From a checkpoint of a small transformer trained on Wikipedia.
Architecture: no biases in attention or MLP, untied embeddings.
Training: a variant of Muon for these matrices, 208M tokens.
MLP neurons of a small language model. Each row is named by its layer, matrix (down: output weights) and neuron, and shows model dimensions 128-255. Each number is 50 + 15 x the weight over its row's rms, rounded and kept within 0 to 99.
A block is one neuron, or neurons of one layer that tend to fire together. After each block is what it responds to, as a language model described it from the Wikipedia text at the highest values.

L6.down787:44 37 53 49 42 48 48 34 53 60 50 54 65 42 34 72 61 36 39 63 90 53 52 35 59 62 28 62 61 58 35 43 61 75 49 35 70 49 76 57 47 50 40 45 52 47 39 84 45 43 24 65 59 78 30 70 26 66 38 63 43 65 40 47 32 47 29 76 49 54 40 61 51 63 32 43 51 59 59 58 51 41 45 52 32 45 56 47 52 36 52 57 47 70 60 27 43 70 30 49 54 44 45 36 52 26 57 53 16 22 22 45 27 87 44 44 61 52 56 24 49 18 56 81 15 65 46 53
Responds to: Clause-end punctuation before new clause

L4.down22:61 29 19 32 54 66 16 55 36 41 37 68 56 62 45 54 70 34 42 53 52 63 60 63 15 61 37 58 47 62 47 22 62 45 36 70 77 53 43 57 34 34 23 52 67 77 47 59 40 64 67 51 33 45 39 68 39 64 64 80 21 74 54 39 50 43 36 53 51 30 54 22 58 72 30 47 64 38 41 75 42 49 23 42 41 29 39 59 54 65 45 43 78 36 43 70 36 10 42 42 57 62 39 35 44 54 77 14 47 66 54 44 41 60 66 64 67 63 42 47 56 40 49 33 49 62 40 61
L4.down31:84 52 46 53 22 48 44 57 44 46 49 47 47 66 21 49 34 49 53 81 50 43 61 41 43 69 47 77 36 65 50 61 54 38 52 59 51 31 80 68 60 80 11 65 48 79 54 43 32 46 90 21 45 22 53 60 48 52 54 81 39 33 48 56 40 52 66 37 58 54 82 18 63 61 77 37 61 49 63 31 46 51 35 61 49 53 51 46 50 27 17 53 53 67 56 61 45 26 64 36 83 58 51 42 40 66 39 36 69 35 38 49 36 50 56 60 57 78 56 69 59 55 59 30 41 46 37 37
L4.down141:50 26 58 45 40 77 69 46 41 26 44 77 53 58 24 68 49 29 56 66 53 29 57 42 56 62 38 78 68 77 43 45 59 47 22 66 55 85 39 77 73 66 65 60 31 84 72 78 52 46 47 37 44 38 37 52 20 38 57 67 38 61 45 46 44 63 37 72 47 62 49 52 56 64 53 43 39 36 66 54 21 32 53 70 24 47 67 49 45 52 16 63 32 32 54 58 37 32 41 28 32 51 54 58 76 70 44 21 39 46 62 65 12 52 28 70 57 56 44 53 40 59 40 43 37 77 84 39
L4.down504:58 40 43 48 33 63 57 47 38 48 33 48 44 10 62 42 47 61 57 40 53 49 57 63 31 70 39 64 80 49 36 36 51 50 65 67 53 56 31 39 16 42 63 81 33 62 56 47 35 11 34 54 48 66 67 63 45 55 31 71 19 59 34 63 38 39 46 50 45 47 50 30 48 35 35 74 60 61 44 68 60 30 36 37 44 36 23 44 67 61 65 42 50 64 67 51 40 42 48 62 35 43 38 30 41 36 63 65 43 63 79 29 38 47 67 52 45 76 53 50 52 41 25 58 69 44 40 22
L4.down663:60 51 64 74 41 44 66 59 67 69 62 85 40 57 62 68 64 35 68 16 37 69 58 61 62 48 44 49 51 51 49 46 43 35 37 49 17 40 37 31 55 65 71 42 58 54 26 68 47 65 41 81 72 79 45 39 53 53 71 76 28 58 53 70 48 73 61 45 42 47 48 43 21 35 53 48 80 43 50 51 62 53 51 63 41 45 46 43 00 65 28 30 32 72 21 51 48 55 41 53 58 70 30 22 65 52 28 59 47 65 56 44 59 40 34 63 51 40 42 56 50 41 43 31 47 42 48 31
L4.down682:68 43 49 94 57 59 72 45 46 49 59 61 59 47 56 54 45 42 51 43 66 24 50 25 27 46 52 47 61 49 63 61 80 34 29 52 54 66 57 68 16 57 73 61 33 39 59 54 44 55 79 61 19 36 38 45 54 79 70 56 41 76 31 52 41 45 43 55 79 76 45 42 34 39 16 61 39 54 42 44 45 70 73 46 51 58 56 60 53 65 38 62 43 67 44 40 56 42 65 50 52 14 43 47 17 38 58 38 72 19 64 46 58 20 38 19 69 45 50 59 50 48 26 48 26 41 31 57
L4.down871:78 64 56 36 65 79 32 46 44 37 26 37 37 48 76 48 44 51 73 38 22 61 53 42 06 44 60 62 41 22 55 40 19 73 30 63 44 44 48 67 34 43 35 50 59 56 47 41 38 37 73 52 64 57 58 43 39 82 42 48 54 34 31 48 66 42 45 31 22 34 73 46 55 77 41 59 56 56 42 72 66 60 33 55 59 52 58 70 57 58 79 37 53 49 48 58 74 57 40 45 74 69 37 92 50 46 47 53 60 61 38 48 52 22 75 50 53 47 51 63 49 52 45 30 40 51 49 19
L4.down915:54 58 21 50 60 64 55 33 51 65 72 71 10 54 61 79 24 41 66 33 57 47 58 70 86 45 42 36 75 42 56 18 37 47 70 67 45 61 43 32 52 56 45 49 66 62 35 55 43 58 22 33 38 42 54 39 67 58 57 66 45 68 60 31 72 40 41 38 25 27 50 38 50 20 58 57 39 63 55 58 45 42 44 61 26 62 66 52 73 78 97 44 41 61 73 58 40 54 47 35 36 49 59 57 17 60 44 58 50 47 69 42 24 38 54 41 38 64 39 30 36 54 47 44 68 36 40 60
Responds to: Section-start line breaks

L7.down12:48 20 38 42 31 58 64 32 34 22 62 24 65 63 65 56 55 47 56 36 56 50 42 28 61 51 20 42 38 40 58 56 71 48 88 62 75 58 42 82 71 52 71 29 31 38 88 50 25 65 56 45 37 23 36 53 69 54 37 53 57 52 42 52 30 65 27 53 48 62 62 68 42 48 76 64 48 50 47 70 27 43 82 62 45 26 56 30 52 58 49 50 52 33 54 55 38 57 59 50 58 26 38 67 56 56 30 43 46 47 29 39 38 48 47 73 48 62 29 50 59 49 18 69 39 70 46 41
L7.down290:28 53 58 38 65 63 57 27 39 56 52 29 61 58 27 41 71 38 62 79 61 37 47 36 42 59 52 63 55 23 41 43 51 41 31 47 08 59 44 66 80 57 56 39 52 56 39 50 51 47 60 51 76 53 39 12 47 61 68 22 65 78 75 43 36 65 38 45 54 53 53 12 61 44 63 77 35 53 50 54 32 34 54 73 64 14 40 44 60 61 40 34 57 50 55 59 51 60 34 34 85 66 68 50 55 37 32 64 38 48 43 59 60 60 41 54 34 49 60 71 49 45 48 61 16 55 24 39
L7.down355:54 37 28 39 56 55 48 54 49 72 54 55 23 46 58 44 56 53 65 79 58 51 77 49 48 68 48 50 40 33 47 46 60 22 74 05 68 72 47 33 18 63 61 40 63 66 58 67 29 35 46 34 45 73 47 65 73 48 49 34 46 57 42 63 52 51 49 60 41 41 23 30 42 59 50 42 66 66 29 69 45 27 68 67 78 58 76 49 41 31 33 41 60 52 49 51 47 68 45 75 52 62 59 46 46 66 62 45 60 43 27 60 31 38 58 59 56 38 58 56 37 61 49 78 45 55 18 54
L7.down386:59 43 65 54 61 64 54 62 41 43 40 39 55 66 60 45 42 44 36 66 52 64 30 56 55 69 46 35 23 54 66 60 70 33 24 86 79 31 39 72 54 51 52 41 42 68 44 49 42 23 46 68 63 54 36 71 25 39 33 60 66 54 35 34 52 81 21 65 43 69 73 36 68 42 42 37 38 70 23 46 64 39 59 50 39 75 49 46 73 73 60 44 38 58 41 60 44 40 35 33 24 58 60 46 26 51 43 37 32 14 45 29 60 85 38 61 63 68 58 51 25 37 41 55 07 10 67 31
L7.down436:53 29 51 37 58 53 90 52 21 39 44 32 41 49 46 67 72 51 26 95 65 46 35 42 62 56 50 46 41 54 60 49 50 33 49 60 75 51 74 47 56 69 39 31 51 48 62 79 50 39 61 39 61 68 53 39 46 68 33 74 72 57 62 26 58 75 65 68 32 74 31 50 61 29 36 51 67 52 59 47 22 43 57 54 48 20 76 23 47 30 49 70 39 58 21 51 35 36 72 65 52 68 45 68 46 50 82 32 39 55 37 50 65 48 49 65 70 35 53 56 43 31 40 58 36 30 55 40
L7.down626:62 37 61 56 54 32 23 57 41 39 56 39 48 52 29 61 64 48 59 58 52 48 53 51 61 57 43 67 45 38 52 48 74 60 09 50 30 73 62 52 40 29 54 56 43 54 62 49 52 40 52 51 55 32 47 42 34 46 41 62 64 44 53 69 48 59 53 76 35 39 80 27 41 51 29 53 51 56 48 45 36 30 44 45 28 38 45 17 64 74 40 43 59 84 49 49 27 46 32 20 63 49 52 30 47 66 45 61 44 64 38 49 59 72 56 56 41 22 54 51 40 53 44 71 00 25 54 49
L7.down931:42 20 66 60 67 57 38 54 44 46 55 40 26 72 68 67 62 62 49 55 50 47 42 57 68 45 45 56 43 36 41 30 74 38 65 55 51 51 48 49 61 57 22 40 45 73 46 48 66 59 56 63 67 44 44 47 63 49 49 45 45 49 44 53 53 48 52 74 45 38 49 26 35 44 48 50 50 60 42 68 29 29 57 51 49 44 45 38 64 51 53 45 69 64 59 53 43 57 30 42 50 31 44 59 53 51 34 58 62 49 46 40 38 58 57 63 52 50 37 55 28 51 27 51 17 56 52 22
L7.down1008:26 34 55 56 71 75 66 43 44 31 74 37 58 83 74 56 49 33 28 48 77 68 16 39 53 53 47 35 27 35 70 60 40 40 51 46 76 46 51 34 60 42 56 22 46 39 76 49 37 66 27 30 50 64 54 60 79 44 56 31 25 67 38 75 58 43 46 34 59 48 26 52 48 16 63 75 53 63 46 46 43 45 47 64 76 52 42 18 50 70 36 38 45 59 37 79 55 50 53 61 53 41 47 46 46 55 36 74 51 28 58 46 44 65 44 58 27 46 55 74 27 35 80 63 77 30 79 33
Responds to: Paragraph-break newlines

L4.down25:46 27 75 44 66 68 41 61 41 61 49 34 28 27 54 58 62 71 52 76 34 49 61 42 63 27 58 53 33 65 62 48 30 38 57 36 75 56 25 70 39 54 55 37 67 26 64 43 42 54 69 49 21 41 70 59 45 18 35 68 36 43 33 26 44 53 76 54 22 88 43 43 59 43 49 58 41 43 34 26 45 57 47 71 61 39 45 38 58 52 83 09 69 29 61 50 51 62 67 69 15 27 56 48 39 64 52 57 37 57 46 28 61 34 61 56 40 34 50 63 48 82 38 49 77 59 57 68
L4.down114:49 62 61 54 67 39 54 53 42 48 64 41 44 61 47 50 56 64 45 17 58 43 42 53 59 51 34 60 67 58 57 63 60 41 41 70 38 43 31 52 38 59 64 47 62 44 62 63 29 49 57 72 56 55 56 27 64 57 35 50 61 48 30 41 81 55 27 60 45 17 85 49 53 39 89 84 34 49 50 45 68 37 38 35 55 43 63 36 66 23 42 37 25 63 47 46 33 67 41 30 58 41 69 63 36 68 46 08 68 34 47 22 43 28 53 66 37 74 66 49 37 17 60 35 37 55 58 73
L4.down148:75 76 58 49 40 44 54 82 30 38 42 35 62 59 25 34 49 58 44 48 41 63 45 51 43 36 74 69 64 94 54 80 48 31 63 55 54 38 38 41 61 49 67 37 75 34 60 57 70 61 58 23 57 62 82 56 56 39 35 48 62 14 31 53 59 45 53 33 27 59 45 39 53 48 40 55 58 32 37 39 75 59 32 32 66 51 30 31 34 49 51 41 35 58 20 45 40 49 22 57 51 53 61 70 52 78 59 23 54 48 56 29 81 29 46 85 74 41 17 52 38 60 36 45 86 81 55 46
L4.down260:64 50 24 58 21 48 47 62 54 57 45 55 62 71 34 48 35 32 42 95 46 45 39 46 47 54 70 53 28 40 32 55 53 44 32 46 33 63 66 32 54 76 58 55 45 46 70 50 71 34 52 40 47 22 58 36 13 54 74 46 57 65 61 73 36 51 45 67 70 77 54 73 71 15 75 44 46 60 28 40 66 16 73 61 41 47 68 51 56 11 37 33 41 47 66 37 47 51 41 55 46 79 54 23 66 56 42 64 63 76 28 75 51 41 44 41 45 70 72 50 55 30 74 42 70 69 36 49
L4.down389:51 83 39 43 24 38 46 43 10 24 37 03 72 35 51 49 43 93 35 38 54 45 48 36 53 63 79 38 44 61 46 85 75 37 70 38 52 47 36 30 60 65 51 65 56 46 60 66 55 37 74 72 67 47 70 43 59 49 34 48 45 23 55 45 32 72 36 34 43 70 39 28 22 67 33 61 60 44 56 63 39 54 52 58 48 47 43 26 48 46 46 44 60 34 52 13 44 51 31 47 44 59 41 54 56 61 77 39 40 60 63 60 40 55 40 82 50 50 55 70 54 79 64 53 36 51 41 32
L4.down507:45 47 40 22 52 49 61 39 24 49 36 85 33 51 64 49 27 68 86 62 23 28 32 49 41 64 50 44 53 55 39 65 24 63 08 46 35 57 50 71 74 53 44 28 71 51 53 46 58 46 79 26 39 42 40 71 64 37 57 28 62 47 39 62 48 45 51 42 53 75 50 60 65 43 38 37 26 48 46 41 42 54 49 38 30 60 51 46 32 46 60 59 73 66 52 60 68 62 88 24 41 66 60 59 58 64 55 69 74 48 36 62 42 53 43 63 16 40 31 63 44 39 46 46 62 49 42 48
L4.down969:32 57 54 31 74 55 66 64 69 56 61 61 45 54 46 45 78 51 53 29 69 49 41 60 60 33 54 51 84 51 82 57 54 44 39 27 45 49 48 76 45 30 28 24 42 26 62 53 61 54 30 29 66 77 51 65 69 42 48 47 43 47 63 30 50 57 03 77 29 76 54 52 30 40 71 38 37 36 26 34 57 75 46 65 61 79 34 59 63 54 35 36 68 74 38 43 49 64 41 40 44 38 55 41 88 47 44 29 76 62 53 36 24 38 51 47 43 44 60 76 53 50 29 64 74 37 29 55
L4.down1022:68 30 44 48 32 74 70 49 36 54 46 48 53 51 54 58 43 27 24 64 44 51 36 36 77 56 61 44 53 45 43 44 74 46 56 50 43 35 62 34 50 59 38 43 43 58 59 53 59 55 40 75 65 33 48 40 50 56 22 64 58 41 27 67 54 64 51 73 49 45 64 38 56 49 57 78 55 63 40 42 60 36 64 43 37 80 55 39 48 48 60 35 29 73 84 37 33 63 43 44 58 61 59 29 48 50 42 68 44 81 28 51 19 58 47 60 55 52 66 40 49 70 30 66 32 73 46 42
Responds to: Comma after introductory phrases

L7.down16:51 36 71 48 52 52 81 56 64 42 67 60 31 55 84 27 77 48 73 43 29 47 61 53 40 50 42 41 57 15 55 52 34 53 19 54 34 47 38 53 49 48 50 33 30 34 53 47 88 50 60 49 66 46 54 31 41 47 59 36 50 65 32 84 60 65 47 58 43 43 70 44 67 70 56 47 37 27 69 56 65 48 62 86 59 56 56 43 30 70 30 41 46 44 51 34 35 58 62 31 48 51 53 81 55 68 56 74 76 42 77 37 62 35 55 26 36 67 34 68 28 61 20 34 44 26 61 54
L7.down57:47 50 59 50 50 42 44 37 71 49 69 37 34 46 40 31 26 48 52 43 41 61 70 46 43 79 55 59 55 48 65 74 28 30 51 57 41 52 57 61 27 73 46 54 78 51 63 39 44 57 46 53 69 40 43 30 53 56 59 40 48 62 29 30 68 45 60 80 43 49 57 48 39 43 54 71 48 26 68 57 53 33 58 54 51 52 86 72 41 28 39 50 33 70 47 27 43 67 24 40 59 59 53 57 79 47 58 36 59 50 55 54 73 80 61 34 61 46 40 45 45 52 37 53 29 32 50 32
L7.down60:66 24 43 50 36 48 55 50 70 52 41 41 54 64 44 28 67 60 58 54 57 27 41 47 62 51 61 30 36 65 30 75 38 57 65 39 45 27 45 36 56 67 68 27 26 60 66 42 96 43 48 65 46 28 87 51 50 56 43 30 52 77 51 69 46 54 57 38 60 59 37 27 56 57 63 51 29 75 70 33 59 53 71 53 51 42 54 45 53 46 33 46 58 52 67 16 52 48 42 47 48 68 52 24 53 46 47 59 62 41 50 32 71 58 67 56 43 64 61 53 33 57 32 87 13 28 23 61
L7.down309:44 32 55 29 54 67 59 71 77 30 64 42 35 59 48 50 41 65 49 36 58 28 64 35 62 28 60 54 60 46 41 53 30 45 38 43 58 77 67 40 48 26 63 55 41 63 51 60 74 25 57 52 44 37 22 42 91 43 59 42 33 75 48 46 75 38 58 28 54 36 62 31 46 57 57 63 76 60 45 22 79 33 75 33 40 19 30 47 62 54 34 44 33 62 60 25 56 57 38 35 61 43 30 28 71 40 37 77 74 44 35 62 49 56 24 37 38 75 51 52 25 72 57 66 18 19 57 53
L7.down409:55 07 25 43 42 59 66 55 54 58 53 60 62 51 38 39 56 33 32 40 43 58 34 47 52 45 55 75 54 37 48 56 36 39 16 56 41 38 41 54 60 37 54 52 26 38 39 54 29 20 56 53 44 90 60 37 48 67 64 52 54 75 31 57 50 41 45 64 49 29 43 39 42 67 74 47 48 62 45 45 60 34 43 33 45 57 50 44 55 40 54 39 46 58 59 33 32 44 52 43 28 39 65 47 41 53 36 45 61 70 52 18 83 45 69 57 56 56 71 43 33 46 49 53 37 44 70 64
L7.down490:32 58 57 71 34 48 30 46 46 56 62 38 52 61 56 31 69 58 52 38 34 32 72 49 70 53 61 49 51 84 64 50 45 51 40 79 36 82 48 43 52 49 64 35 42 46 44 43 49 51 42 65 60 39 43 30 49 50 48 57 25 69 41 47 48 57 23 54 46 49 58 43 37 64 73 34 51 63 55 49 55 39 59 48 77 85 40 13 07 45 45 33 30 31 62 62 53 60 46 48 39 45 64 48 63 64 52 69 60 38 53 47 40 54 66 55 48 44 39 54 43 61 42 76 49 09 49 65
L7.down563:48 48 77 42 67 57 46 55 68 39 44 47 45 67 19 47 67 65 37 44 71 53 34 33 58 34 49 47 51 48 45 71 19 39 44 74 32 76 52 44 35 47 66 48 42 35 46 79 63 51 43 56 43 42 61 55 45 32 81 26 62 45 45 92 54 32 45 48 16 30 44 65 48 48 65 58 69 56 45 15 57 56 48 39 71 19 59 33 69 54 25 48 66 85 51 28 44 28 36 49 71 56 55 34 36 53 39 51 56 50 28 40 64 67 68 46 38 13 66 54 62 47 75 53 33 23 58 45
L7.down826:38 48 63 68 44 55 77 41 56 44 21 47 32 56 33 44 47 64 57 46 64 40 45 65 39 41 48 14 29 34 66 64 57 16 64 39 54 47 39 23 54 46 60 20 41 21 43 60 20 38 49 66 55 68 47 49 21 53 32 37 67 57 19 45 51 63 55 44 61 67 27 57 59 24 31 54 57 49 50 41 52 57 47 28 53 55 56 83 58 51 63 45 42 64 42 53 55 59 45 74 43 46 85 59 65 55 65 47 40 63 33 42 37 66 47 34 45 33 53 61 53 62 48 53 33 40 60 35
Responds to: Main clause onset

L6.down941:50 48 51 44 53 57 54 55 32 52 65 77 63 55 60 61 37 52 53 45 70 21 73 44 33 84 41 76 36 56 59 42 33 20 60 43 44 24 65 67 66 60 36 58 29 46 65 50 32 34 31 36 59 62 51 60 52 13 65 67 80 47 55 51 51 65 49 53 45 38 31 62 50 69 63 53 58 44 74 63 25 47 28 57 49 45 51 37 46 51 31 67 56 29 38 43 30 61 42 32 63 42 44 68 63 47 69 27 08 51 38 38 39 74 39 26 49 62 73 55 81 36 64 53 39 60 50 47
Responds to: Post-heading line breaks